{"num_hidden_layers": 15, "hidden_size": 256, "num_attention_heads": 4, "num_key_value_heads": 2, "head_dim": 64, "intermediate_size": 704, "vocab_size": 2048, "hidden_act": "swiglu", "norm": "rmsnorm", "norm_place": "pre", "norm_eps": 1e-06, "positions": "rope", "rope_theta": 10000.0, "rope_fraction": 1.0, "qk_norm": false, "attn_scale": 0.125, "bias": "none", "tie_word_embeddings": true, "parallel_block": false, "init": "uniform", "init_std_qkv": 0.0276, "init_std_o": 0.0, "init_std_up": 0.0276, "init_std_down": 0.0, "optimizer": "adamw", "learning_rate": 0.00124, "beta1": 0.95, "beta2": 0.95, "weight_decay": 0.16, "lr_head": 0.00374, "warmup_steps": 275, "schedule": "wsd", "decay_fraction": 0.81, "decay_shape": "linear", "final_lr_fraction": 0.0, "batch_tokens": [16384, 32768, 65536], "max_seq_len": 2048, "doc_mask": false, "train_tokens": 175400000, "max_steps": 5380, "dataset": "wikipedia_en"}
MLP neurons of a small language model. Each row is named by its layer, matrix (down: output weights) and neuron, and shows model dimensions 0-255. Each number is 500 + 50 x the weight over its row's rms, rounded and kept within 0 to 999. Numbers have three digits each. A neuron's up and down rows have the sign that makes its largest values positive.
Before each neuron's rows, "fires before" lists the tokens most often just after its 100 highest values on Wikipedia text that the model never trained on.

fires before: "et", "ć", "ctor", "g", "s", "r"
L10.down522:476465531570531557562523422478505581487571574590463497531513508517456529556463510439543466542524488523485474431576496555443521548483488506510523607414459418544530620467484534501481499505452440482469551498408493536465502471551529526524477484491529505501517589348492551398501477555553510534517527491473521522450530523503487486490563453422453515427446514458430465474515572587508521506509558404538518496445436503488536561499512452506429560493514375517548469529500594356620523567426522467454503488417520495520593537529590477548449467499467508514392523545502547458560510433521424585429573455526589504483517504444484478539475525398515542498503575491487513386529487391472498489541528574481503439559388561605440486517499512449495407619491444477565495430547547442486508534528604

fires before: "ch", "le", "mp", "ach", "e"
L9.down275:499498430552454404491472493514494526556564497458570517473541515473539490552540538488486463526438560609455353445419585472493498512508438540404462473512549542464484456576566531480478565499559483383511472510558430512533425526471468509513581436503390593476339492461530534522490521505467495514475479446533553494452482526516463504535508447520455602441512493418571452481485403530522534523461507443465512452590509472508479536475436558521490514526432492530447487483554480523528590562377428430640555494459598507501565629428472452512456448504516519516500471414420536542442510457529483504399531552543422480507562463460497491548441566501549438535529529517495430499484539530517447438486524422419534550597481468502427491379547429567498423548526561477489511527513501554421462555551560

fires before: "k", "d", "th"
L8.down565:474494523559481485422442476526478599488520570514509364464618392429639479464582475548533518510436428514565566473509526520563392407466539512507552544543573479436468583478393512499466593529517618503538548488557411507486415447430515489503381438543559461488482613552450478506553456573476491481504453515539579401531613455510538553421548525552436437424518536387524499486541525444434595478484481505565426506518515499448493490502525525558458490511528615500570522541479574533475517480473486493523466558511453515531552530522501558568464461504496527455575531432582491390435557536491491539455549552426449459480464490571486431396527534487550475530471491541486483491482442505470541504544454430498479439547503567499578496525475498513442491516451463533540542510475535477576558451515569

fires before: "us", "es", "up", "or", "le", "cur"
L4.down18:483639546602491484503556418439503470458554509500529494486477542520506535472529578513529576519512573555651453510576483530508525461529452551517472501474502505555516554514479480461497445531445412632469456436434428464484504449630472439529507521519499441437462440394488430442379486577545507440418526469516556407575609455489566510515527559564580516431403517548501501520465461491479517537469493409625495459558477543566567514550494497494522377446511507525461521534541478498552452501457423478487551449509488558525521520548497463461535484538562485466405515492524486417391456470510518474517468562426532469463457499515534399483519491561509551498531539465505666540464503463583522556538491424465474508524581492481495476507576535466455561536474546636545491525452469467600496521462490

fires before: "\n", " 19"
L11.down649:507647559512486473479602529483535475528496533582565542457440512529509470517561552473485450488489579490496459434480372469513466467566511565540472392457440420575455548533573359551437564563564470395326476549369478524513502502517476533462511514534474443480452473486416502459571583424495563509484508446503484552569548532468610517539451437630520506502523482535455446467503633485516507474462563495480543532445475406468459486480524519471411450558564471454502496433550501476494467559543540478491502475451544495541538555482535519489413599458479473485549487508467491433492505438509449473549374494503501462524577444449496457495587602523506481491519529461405412583527483463399510454551446485442485529504466418579430500543558512480416479481549528497538465497496478492525487505457484

fires before: "m", "le", "th", "d", "te"
L7.down174:525537462377477389475462409512499517580542479482598537526491514490524452487543474506478487422540468623551534422520524518483453509494505570540452524517516528510408552507526501537500575461587464493525506531438531528492387488461496534502483599414540599524513547428562463469592482592512534453439459453557504513514451601544449552438539599537462579534586492369517490537484431429430453532624486482536495425528466517489446515567504540434513507522560486566403439475481556394461406584428476451495489379514454497513528431511472481547568448546515564545589518473511437404492559522514467419447561548459529526534541498487377548539449544541549470603452501518548472535502474516506469425477482620482438541520487549546536473533467468511459482525483433500535430496467506556430469539468488

fires before: "y", "ic", "ical", "ies", "or"
L9.down666:502502446520605544593508526501416397612444462445416571405464486473503513481558478543425430435545453564486452499532559530526536472505584430544510537486553477573536554476537412454445451448442525520592489544545476474519533474501464547531443585484528523467486463457468485520478438557523464471551478486540455500513558495527469568476488608535445576438467485495408574556431543438541438443492387520548499523573509482547447458397452471377539462431490511549559518494543582415395517537479464454550488529544465489402430455552525468413511469513524543521516557557468515526506442525538391479414517469478458482448533465527533490492554512549483472592459500466551463577493512464538516485600425502415443542556410487457491392494478443499393562562566610508488487465482501505624463461479510

fires before: "\n", " He", " In", " The", " She", " It"
L12.down500:463567505498508503439532475512487450506508543535543558462507488484481511494574456540624512463545541505510544440426472482551497538470520514575504424494506534600534641450489490474482494505542511462382478495371517536510490436511473437522507539460550526400455436477440569498527541472515561535530520430547557470601490525503549522578421487529509473424571433435546549530505541487500465533485531505511544476506482443561396475461503435525477461488425529407447509546543557489459449485487367507503611562450504577549520495498530568414494534454476511413547487482473560520448480512456467457499441562490533455467437491531447496561557616451493517536533535543518442530566426488468504571483515571486484530457552300452277510501499509423528456512493501493381456515512609515442513442476529

fires before: "n", "al", "er", "ba", "ate", "in"
L11.down584:369519489498400472605437447481484466464487545537508549466550486522472484456610560406527490641482512478497530451454622470485522446526503454528456589513506438516522507530411542495560413539407513544549487476535612593489509521541478488464476460553499485520631563456481503545498523532526484500453527490421459532563486558494410482429502494468448441471468494552546561512481534523527542512522538517442440421554503607555556491547582447460505529483471476451497453518586573504469564498421595462434506485485458437513577581520477492534513471485481542434532473474497463526496488503353528501465510493443593490441556551449487515419496506440550495508519418567607480629478475403464473503464500504457386512461518621478589485519578573513468507514484480526646502520555417506504554496536493

fires before: "s", "se", "ul", "ite", "ing", "S"
L12.down292:554429496497546476515478548589507534532551496473494474511511475503450562426438448532460477456536406522461575508596513438491558562444466536555452516515449538579558459539521587527502507572499431467483531495549345447503499496463574574411549531529567540491483600465492477564436470515604549584552443542479442507426413489470443443453482563473497539571470530622544494533503490491468508612472489449530492449522498498487526440464521513517498516555506510471561520563483503526502362415465409475476417523478454553490487409464502519483449413577495450568569471495516549511514500558593509494529487511559425546609448559563524472506531436500387404468490631512483443467450595507435476465440560475451408549458482569536522472521414504568487478535593500537568455499569544420465418517497470

fires before: "ed", "or", "ck", "el", "ct", "w"
L8.down645:410425426501485499498525480471449583515438504452529509496518438442551554536559538497496552636516567629465370447553529495514568485528519470523428495519478478479483478527539424492589566526461515514395526439533513478567536511480530504490570457570402543498437568406589487489471482426500507539465490521445491543491485496507567533440495447504542562507560457588472451528528537511485505563494540482563526533610455545563482530494552515485497575508490512501470513610543454365439525499433520494487564513565558507492517546492459552480654565461491601562510403485481561524478583535567548498558402491506430487496505434449561576434492570522565388448520508378529501521480595467476546514426464517489483516469563440430438473583474500525613448459574566489511492523450477546475538571556513

fires before: "ed", "es", "ing", "e", "ion"
L4.down580:449506453467443470576454454517445569558461463494512464608533525454417500496514581417449456533532447572450389425434608447496552447496496540419512476467523512466539556530340464507464479543392538513426493469446486576462568545498515374465518467543565505494503389509501499475530526538588512442550473519439446523551600482448449445479445475474355502480553544555530491452494542549428447460487522530550507485484547511444531495467486486473491508437528542521525494451501564500482588464548553541414549541487567470536432453461515601506455565388498480467547488464508475530501515514437392551499502495576518488531520521413491359448478521509471447527579583527501489488523507534525554480485489546513400548536510479488452430424493432505446516472438430380380514437503531488548581458445565

fires before: "\n"
L12.down675:533559508471540511502542555544538464510473498583440530481483530493593475481608484490461510450535479513527504519499560452543462479536552518483508475513434448505529512468529520504480496514481553378318481529503555477513464491555536482548527504485544508513524474436587564554522485494492537467466480518496555537468566505516517463513509471553567473524453471480495539442497529535519512518502494471484549523477512537479520486477547502461502458511498404516498445491489499483502487535451458439548511453483541549539545488457476501475464522421506445526496509456489447533541459512566499443479492521450471451583450480544456531455507561532520576544509501512556538587581576534502523488505518510474548500499586218484113537613521492523453505503530497534373563513464525473541525459517493

fires before: "\n", " The", " In"
L11.down188:496601513434522537473489507505449474504543436535450560424453493485541410488498433555549524515555482483485482498372449484562476491390505488512498443537456502554532522518488535476484543490520455395476547551437542522551388412515414495496547518367539601460499437394378530483542537567523426563469464488525539449489452584516543442525548498475482459497557529383558490486541503484502457437487503524563502476467468433505445454500522574507491463438502564366481501458516508416518441487474478441447467529548434529561440510445506511421485440531512474439526606465528524441445533553563486516444472610573474535427471450431530557441561508498551532546438563508482515494534484493490497449502527529571470444459476460401362547498560478524506570489513494578595492485470616534443426652528571

fires before: "lect", "ar", "mp", "port", "le", "mu"
L9.down486:477524518435493478521574434472443525606504435458498509545375474435565507446500559446428467465498487568505469483529516436449585490511493465446441425415461471536447411416502525457495524559471430569400476587464480460499442465520555523539587440470459475464430423373447487526535462506579407545502440452467560499488516456478551476466469538541425497414526493538522553445472570479529490471476449583590581499487403511541571520568396566507431499462478502485507525518586488509496442642438556477469512476537460567500485619435511529460480533504461655561434532481456524474507537406460547460492529491567511469441466502434575468474539443537589481559498467471468478490507490493441475530476450533483487497557444339455373523556469493532560519523524499492508462463499538593449464473449485

fires before: "\n", " The", " In", " "
L9.down230:511476522490532517468515527548395495579486454524573534556526506590591575484538573549464492449507491493507434474487502500529461477476574468496488474497502444472521559426479491476489464567518487438375486532536535526454602493533457514561528527463533570481598474515529503441478432543466406552557515458462463554475581573507520504485537526464527519434489459451541576429474522542475489582531537511505489470593540424419427466522563495472562442494544335492506514475473586467498503537542473486522434460507529475483563494453450536521467509480539333512475539499450370499529415490610445444551508509459470513590469477469488521483510530468418546515459471491430482510516533522509476402524492568485482481529582323549304473561474513526497537441510482441350581432477573464512548501427497

fires before: ",", " as", " to", "al", "s", "n"
L4.down244:463484385485557576577551446427489503477548505464527404513526467437512619482477595517536564540557574523543542482481480460470537478461502488514491527597572455519521538547561565454514432522517547551581468431481508465438492592399514535513571452565520409484517504500455559542566508512500486543513465498475444430498489487530395520464412471494498540478453593522430586433452375454485481498556502482505489440580475463569481412426441484481451494486533450545468517508500436528466473586468415527490417520521535437465610535462524551561459472488496508530653576524491553531412527451533504535495542526527470549543551493510494516598384526418492515510486508548601491452487441448509473517393458486384600528457413513462494527478552550447447384516469491504580435571471491478514457472523603

fires before: "an", "mo", "et", "x", "ch", "ach"
L8.down608:472498512512491515585427473509516551574497529466452617477494525479483507508509556516501474464405505489456471453514534547465468476576506641410532504543552506573495484410458545422445429452515508459443528504442487545488440571469553493539529390548463481475412464623508410574459591510494572510541445547509564513554551447451549612463520462485477520362511428471511400469473485554527485503556499478495514515576442449479543602512492564434475510517491508554431501542504519552544571518522417518484506532455585513499546577488474502481557453442454533405549463552478559587381492503421406487478518459531394499589514504424424548608409594544532493535410479441569498497471541437486460520481480518386425450576522429523418534485552436509500520521494457476475472477509487561522451473545563

fires before: " |", "es", "n", "y", "er"
L11.down234:573437452539561453467493529511471592597551407491405444497540536467557526526419476446483525565457427528424504503499590509441478347581515580458468503460431519417527593483510510433583480517431509559525477436568529509419450481520531531544567531508394517471416546527496652537474584489436470535456545541583440483461475508552483476498521553517522516505543458527412441510434510461502556535444431461538492459507592521538565603520413588553563496471502568465481463576467548519503510485515527453456444472524560531503589527534528451503498531534502437439455501435480512496493479427462446481565557439504475447452496471501604495466510538457525547539504481625464484532513531447428528517507502498432477595502501614582621569517396590506489543578539507604477511529456494492463530500494550

fires before: "\n"
L12.down34:508550519453503488479505485515458494559540389522512489520506517483461529507538490496520475458479525536541515484495463512481516512509579519495471493495562562516570599534525482497504493486512492493309493508522515475517450476549499492485524565583494512492493449492530535531455519489529464536439499535495548501530478504504537478459494521507569496477475490481529463505517523484479479490505497516505563488441512469521509422450533483495493492520508479516479461516479462469459495489503418459522471483516491512506528452498542520471529511478542557495485537507435497504511473515513481428554478489485481504552535471479494516472459531493505487492520529482498490543494516515460512528493519547522422439497517163507017512505504488511490519474549486470476462474510627459478520561467471

fires before: "S", ".", "al", "p", "ation", "k"
L4.down499:523501531459444462513453472522545563547461581518512506529447491443577504448550449551548459432509523539540483501546501529483500528634502447495486613453583463512503566486515620538565459501563480585519521469568516373529476516503521399577464499470509500491500558549463465472528491564476454451532543608470525462488414555484480449525566506527614435523405497494604446492557552555426521511520600428504631490586510486404514449505500497530492468407499560476544513558557590488603448469408435479527488515500534537479531467459494451484517513504520551497461519461500393513519483498523527489551414564517558615517423502519504585487477542526459472586477492560460497369446518423478453479516430468475465515638435401590440473539490477518523435482506436436573506400534508465574455493444490

fires before: "al", "ute", "u", "er", "."
L8.down291:476584538483552471525531428592399535438452458513482459467446487547452451469504457542525454599511485445452530560491544552474470459494486434416496445451476480551562453514434431527564470531417523401506567541470484564503476503538512472479482521577443442481455525431499424545495503470522512533501560514556473441417496548562439470597537570530501485514461548558430409491497515426469364516390525591607512494545376437532449398597516486377464523533463503442452448462511562509522468590525474485535478544517561474524537582559493418396515495587471492487533475560533523473483427526605483558461568533505488543596609494489479476526491509432509536537566487469439469585472455474463521438503638527526430436503500432458443536458471419477523463420458530525510488501503565562509457501599514

fires before: "\n"
L12.down696:482568484458482530446448547564463464425494509454473512520480522512557512505452446495525436562562510521555537499516535514495537476478571513488429492509582531457563511519528472513534431497445479467394466492477545482529531472572552582582462576541530555484552510530561582511505511450505534572450538462511564516503393477487595456557496483563513520501481437519507448526472444449482524546555492539495608487555574519580422429517525531573503509577505512554441514488483435460469534520498500485518540466511524534484475532434467518524467557473502581482505583538467552526533467435544529479557477535407542448557466592419446530506471528469507530513586539480558544538520520487444560565503484549519465442516540258470161580523470467494450517478493519521425437493494481535498509552517452

fires before: "\n"
L12.down153:496515538460511506496592562518504514503450549528577494544565570481449470437546517505505426534566538498498427406499580477498488476418576469510489519544513484517526533555443439455495555498515552442436440503488431454560450454551523588489492420528566464549490401472480498520481468526542492563456512478502582576562510536477521473488465532443557512493506428476515460541518457542563496573535515483442570540453489543530520483390538428508587504453494456489525455606478512500477433479548530456518520568506452534505616445507450545501636574466526565529539500453409529446510456585454434486447583606554522534489450437422498461577497521505535500449547448490468438556577558555432523549491502563538480475475566315468265575541516523477472541499584593498514446506551506497530537416456491

fires before: "iv", "er", "t", "ent", "ive", "u"
L10.down691:392498465555510454535484477493434470456528436471547490525493509500515525525553502502537536499473530498466432503566399517528578463572499545442477539458498499447531491549507500511490516396567523558504482554527476484523436513392450417465566463540521492458462490632577549646397500540528592502550522440474467462492467494435510509503502524595466501563511542525508449522531500491474500474609481396490483441516539580490452446463532521527512457572451553641615486562503473476436490370484539386521474465472511521521476561626427477464476555560520481525545473481442481484594497521408565518538533466439449521572518524568404495517552376436455488495488501557433438575571473462462460518423482456454494437463526493585482447466449462434558428403560508569512559520444586467489531418574536

fires before: "\n", " The", " He", " In", " Her", " E"
L10.down625:451566515455497518479558467577530492492469555503504529473490518429574527472555527521657552467542545516532471513469440485551457579443403474596495506507474492530555519428457538495521510482563457444333512440412539562463529524488476485521514551495532576449476478492440667508508523576531509483526514470447564426488484595501504506450461577501485464485531504470542512497622500535545443490526520497508581551452489491409473550487502470461450476483447492467488509505561518538515446444498466487527552489426424446484541490497462611470502503462470357394563483469472493449475497487490482450517523496472507502368516536479549522532519578500541463513414459509530497401529458573478514484449551559517470486488503386446268533524545521483556507517489474529356490423465629432455495431461501

fires before: "\n"
L11.down378:499549505549502430424500450452493563493521486524552445476436550533427477513575515441471539467463495428451549471505443400528506549522491602482435438469553586576532611443422439457467444509545412454463455470446519459513415496534507424522535502491486474530518515450500612466510503565532574494499475521651578548521544488485509559432506495489643604487512462546474464567521442532512497528484431552423600476487500467493344498490490506514591500514494425501487478446572550416552492518442485532501393533504515609475482584489491461458496527427469501490469534568425485482543425382450419453476455451461476496545489590431457432557459493590545454400478503530454492450576531455501459491475515540512456483536491424583410539450482558545499457494524514480513489482506493556398506592443402

fires before: "\n"
L11.down304:477567550432445572438541514539463440485529461525463507467428448484516485542593520533514486526502472574402515539472504449559499559520453458467508474540534492495481605472473453509379434510501488443451476567365476467536448506548513524528480552515548565512511504539520477513522490465514477546450494514400555502593621506447463429510515492511659496472512473459507475527486516471623503525484453617431498481468479388445431551513533505503480452483510497586495514443583590443535595408515523498510449483533519546517505463524545533509437433430441557470522501588526477488537477500560503518492452497453485546519438644446451513633411596476501547434498525522440422428512471519420531429463565622523524498448437424509372586537485513547515577498472550531436402484490541527423477520554448

fires before: "s", " as", "se", "ation", "ated"
L11.down433:497460536502562516463496560526455581535435510565512468576538515529486468529360472538520517505449478504436583504510474497540438445519551594538553482487524467527568542494487523559492512505481533541498510495504402451538470574478467554505478485487566529483562489416580391287469528492579500550608527492516498493526511494506482476505472509405557483507546512580373522452449470559510549546448503565514552462433606479573483500485542586617509502542579496477483523545501556518483468418540455452442517567483515504541550471482569489524568464480509507487463518495496561505517468463513461538492527494571495444670370543465538449593511537452448440339543470504406597494500566534475511520490461462443403425561482537426485584450486513491520409470550555535465518498490473453594511468449451

fires before: "\n", "n", "k", "ing", "ke", "es"
L6.down514:575419529549489480489513512501562471461578552625542400590548583384461554507452467567497543528493480511461484432361466545529429483479571402528482520535530415467522517609494588555490520493501538484469540535524494447460462504491462472500484459445539475527441510556580428499543520473480472445512532550578635413461484557475585551495514491531474446492546459418469533501499522551507442476441433522554516489526489416590588589525541506522423580604525568500546445537508520484450402556510526494495489481503436528395488459482447489402509570421532661436517426539550471488424467460465507448432512518558469533434527418589496457542475607504523517468562571468442474483520479519417426508556557526485532459483466462493480535379522556460509463507534499504518467490520523518503417501565427

fires before: "ing", "e", "t", "tri", "ter"
L4.down611:500504559499566450509442479525498572508531591465471499531560497477522416596485557539525488487437458473494404515435535483462486472523558523481487548544469495569565481581469421415505514529458486539506508510537478575491504525443494558453495515529504520473458518507504463516598445498559538559501503444498457495564477478489474417411546466452487452567478521486434476427397489502508554468506516430536577488484431510374500492376428452529433462530514515591474543543435500441573541525404513483461448334538450494490466390508483486518503470424499399574544463509510597498463505509498443565612498438506520486516497494593534502475585476400489332502500574505593453421479438545579475465495546465471502470488446491562457452529551499589379567587421501504509555479552512410412604515493532

fires before: "ity", "y", "es", "le", "or", "it"
L9.down89:522454494593623478492554478496484499611567443426554439493544542520497571547559576483435534548459436547515591437523573558507506478469469531518458512403485506490540444445567449528558544475481495490456574524462507511427495511485526439550555494532516479360492503368546608465453473576483437511478446452439474439421496460480507469439535573491484548433540550509448531470493556510443555496467583566518535509545460475618545444481473477489482544449542457540514511453547521478554440557480467492537537565578518506554486584538528405487493499600534475502542416582486504450505442508499471459550514492403489511538544528454575399504430425487584451409584514462555462594421576409504488505475526450434386545584421459461467554527502540470510503511502470574499438545457525506600528480378493

fires before: "\n"
L10.down651:521633526417484418495534561428506489551438441459489484496513431500428458471555604516417473542533516550436451462530518471552538532515500483431462479557512482564564589523521486543449459507472468472412557566498400506529466462553460494505477493556483594507495556468507565441541393468516440449354539529526550550533496505457558514580513527455581509533511461461489504573468533557563447525506494560446458509423502390552490525469536467582510479444556542489447513450516571510537472420492459528523451546541546594546477482482537511559514572390460602443562465552501482484496483480495490430521555544557551528528426557438493432547468433518444444490527518465421517409529407537328583462554469528515590465489487411538386470556492483534525562498563537508483472489448493573472481505648461

fires before: "\n", "ed"
L11.down210:523546531545375508555554460564467439504567510583451457459487498426420410515584516528401469460557520522456513447486448463514501527487495539521471556498543518605503572446503465537527446548473411540401488472440505519515497552560441557472466435465413450565503410549459424494572534498464556458437448536521499440547604473438537513504530502455489549457531416554497466477492578489467475484508509450474405463498507499477509513449494447584568483478573534371495512547532482496455450473461530511448505566470482532427522501527437436521426495503521500494582479469471619577501491608452500493478426421531541501576384566471462502543482594582538513391523548589434477608433510581405514393584491516493441516485434496532484554433445519491399533508464494504485482481480593544480450553532383

fires before: "k", "th", "d", "n"
L6.down207:488592535506508510456539421477474586562458563444507572481523404498506551483495560569582534490404502534476536554468535524545569505527525522426519600434541463483480596484485414486494545554416609477585462476511534443507492497449546491362526565534490448426470510490515373508505436629398519461562469557469506421441543413566509546557535562451517474470504582517471469528471614477447577472486494383466464518457534519457553443435624470477542435475567384468521496538537551451481492520462569441522509551464572531524503474486497512511541515549469616533474464411454465507439503446441502478435531578453504538440407434449504563521500509552543386394529456523526481544479510527512552487568490538530355490559452530532499534530457463469465450514534538485506468474561505495561496545464504

fires before: "us", "al", "ation", "se", "s", "ent"
L4.down644:502537524539522485412415519496514435451524403474573485534521586510478523500457474535531511542467496490365593551449433441471519380459432541515481487508508522564545527539492566365571453600478553417554548482422498473567503433431471560550526508421412523503485570519557513477472543499420469535446519439460496552545494542475456544483477468452509536512474544481490495452484511542597457419461520459496483500434440617445545514561537473518528531508467478479543467645400537551427511445583476424498518518511486467486502493518523539487408452638521409582451446407515545501455516553547450469525512434524462489557587516530508496515526486404508445435473545439470535451482532609529576473569474443513546546558420534410611527515533492573527452422566444541482521506444553445558541468564488

fires before: "\n"
L12.down320:494543529393546490519512416481489496571454492495480487479530493486466518527584499502512477520533562548487497498473585496500507466506598534476502541528561478515506654510488508521492471495484512485376468513515478433507449486551497473495508522549531482528485462485506515502524491486506476516456516491441604515505512479488506486533485550501603487475507493451476462500532482532536466458493505513518599496467499541538515484480590466500466501500534440521476474517473508493529517493484481475561426528455532490515535442488506523496525472485502527542515503460436517466477490527486456461525511494432481501521453459437500518485491500486553524537480482492506512503540492479469549474520500549486491412529445165521070450491493519449491506501533520471442459430493619452542516525443440

fires before: "d", "ed", "an", "t", "der"
L8.down155:484445459553488406503405412565517590536488545588425465406471515529581538491517496555498455403415553504482483422634450521499509511552563556487496562483485558553557509439508472486440380431467497431484496454514480537578510526422526469491500406529490531491518510490415525447473558549489458458607561469516533586496526555503497582488455505528564593534519527452457493438505477439464525498486519550487513524508565544601497450476573533523458426608556509467429483520410441494463497405513388531518499448529441445511481501474491553576557494501496539635482545500497490585462588506493484517486491549532405490461512631489432538486420567463640470539452473497458467503462381565442521533517489481552470489496432491446501576587573524473481461475506453449536484462482517505593509457391552

fires before: "ct", "vel", "ck", "in", "st", "il"
L10.down469:453543494379464406562516481553641510461458595410489496528580473490560574502492534519530539464500567521474553363501424569446438497529450430450557519435533385458531495472561439586510538485453648480497486430490590445579558506469522553503596439557434509475478482397519503466479470557532529400524574532486528464540532580513379559463461546379484455511490456462488528561533461468505619550551505473516567509454498503562476492530504509520451537449429519443519584621525546430549495505530487441530480550594527592479510501560515483463579508525540524593513467493512512488558510496455518532499574471534401504519472484535503515560478577504510548556512581466476559451465494537460563503515551543452592521499507434534377546525507455440507405438525514498472469453503523469506496492455436

fires before: "mp", "ch", "le", "o", "ach", "e"
L9.down627:549537401510445479468473548488582491504530533549492550553467499519501444537457567538497521466458583469475394523518500488520509473463553569555587440517442536451449418493505492470510479556440484514455441515449464530489429471460523445473445395499370494488383449542504516482510555544411475548522494586504535597448411450557493558576467567501564554426535561403457467421399439400514465472509509537487522578476468492499514567478442519448546507603509408565521470458489609560543496493412519454558468478473453532513550609408602485542547411528545622484512441494498538498502537433497528591524547484506475440482496493468512557510521508482602575582463499457539488429534498444507422569532423509534484564462569456491445541512436330528529504539508497468559478581466528546488500471428495

fires before: "\n", "-"
L12.down283:498497505496542482478426486497508517544470468527444516507498509491493557542563521499548496475511531509555488507534590499519503460483566499492490526560530482467499640601514566557495496479475535512390430569572454407482501496497473552468463471581541491511519407505536537526456513490499471600486515487450611541482513503509498458517511505577551486530504503469558468513527499518512454504589519500489591483477467516452569491517519560497500492468524454530469528587491484488553492477497460488525444476471544453515594520507513514510499446461485563492535505463444526408479512499499488474546537551489504493529478469421441541501460431514572539455516523496497476479549539518481545482499506532528512485501454202495111457552502481454475536494510489521558453513447624467517575506516445

fires before: "\n", " 19"
L12.down473:510512514564528484546508483530523473573545506519475529543461514460512490535455521463460453570516488526538535495498474499510551506508572488529508512479505484502542570538515467504464498431553542401304511466500527548497445552474485486479560505527533544427463500488493589561505431526563519511515488492609477524449439479468502512498480555531469559468488523518512521459489500491470512467507505437462534490485565458533483453528510514513498551486524460549491436424518542488491528482504431521518442434443505529515571526423486556551487535508512458595480486490510481499545485579502480470552395516432548507505504402500508508437460440484532507552451507424472438531487520490473487580476454456519498518493518228499115463552421517541564502503524479478439493516494566471522513611493435

fires before: "\n"
L12.down439:496566564492500507423559523428587467560578516485470519431469542481417524473551495527514421453503541595453501485447604462531481468520540609537502471570562530502554566489440463568506477529510412473436526528466458353550489484573503581548522552573432480533529533480576510451574539455493538518404484474601535517523470451445386456499487468453572501495570520464534526528538412517420501566518480531432603516454518527502407461462479524495460508460471493415480553528536575511543563424422534541541450520502523481502530552488524506503441487450464499465604435534566537572532505547472473483446585551516489468501430624419514545542429453479513511520579508469620598535552474532489539549562496453561486523433452475523332488500454558587433571536507580548529492539531536458425443531549469

fires before: "\n", "-"
L12.down584:531519524461565570557453490511514519606513439512458518541448549493474534520472508483489498533543500528526459576563571502521502474491566439477555542575494518504460568612505566463484444459485571525388484475542471401504544478506506516435474516575546562493555485437532534500488512469536436552440499503442596574498485500514530509518548528515551565510509464497498451508475481534453494502522503495522545549482457552522497462418553469526520499493568446563525459548480481480469546436480445445483444499477532485534607426465459598511534502503555555508464509498474514415447518599454521523490457531557488520535464489532476504530482556535468441436494476441515475526555536529414502497473510519553496555496382264487154499472437466551464513508558514480522504416492560454576450552551424

fires before: "al", "u", "ute", "ive"
L6.down485:389481420534548453562494455504430467519504525506541528464591576430463529496544456568474466551505429558521465506512538442482468490515480505466556491474466512578578552465479529452516503542469510513457597487477535448430473467495533441462518441573449435517498541421534401488426481537569428402499558538493440459522476482522515448527494530512559483441414558453506470471579491527418369452530545533555539476435374596530491384483579403530429514462543559335479452583475598533454480557482505472463496483490506549492557460465447452473511511564576507524492562423508520499468532513501535572461538542563467579459560497449467507603552576460519515529515454458518469590460429501551468484451579519393425377534482432497451454463533464548451431459526536436626478533514511514484525582507553

fires before: "fe", "iv", "ve", "port", "mu", "ive"
L9.down655:489477589442450489539467505538445466528485482433424580584499546469498480438489533506481492519459513522504489406493461453454445459463554543452540481535439486547513541449452491596488518501477526522452397544523478469455561551433443513462444523513490497510517496499466448552449513324564562538502476478533464400425444483534411452526516538433394460531479500475572524484473498464536487438415477488476518486399473539514519461543554558475482481488418488467536470481462526521472434419489551458491544513510495504455605578554505461397487447477493545534422526489526522596538515469453401508587497438453460441578395578479436447585492519523519538526492467503391395509408536557548463521485488514468519453593466412481417499483428468471563567415553497540516484510541602507481589309611555

fires before: "ctor", "ol", "rt", "ce", "r", "et"
L9.down664:574456564490548563505435486493530528516507487540512492500447621493435475482470499444465523438472467531458541369498516570485560455483590526576459530533521453583436464408551527511460449576541530472436445475517488484595477490526562474484547436558491439539458541462549532491552390589471470538477531592470511535485602359474524482523490529473508492448458484471570469445453554404507499458462398441505541497422490509572545523476479461511512582557459401443519507523541529540573450563506457455531519410555430621559456540558563493496492455484503593483410532512514532565529553536500519475494517460470505527514466461506461521481487554449538494559461531436568524409521466536523436492494555633470482456558500315612375514475520450444507462606541523498564578502512508490500461515595514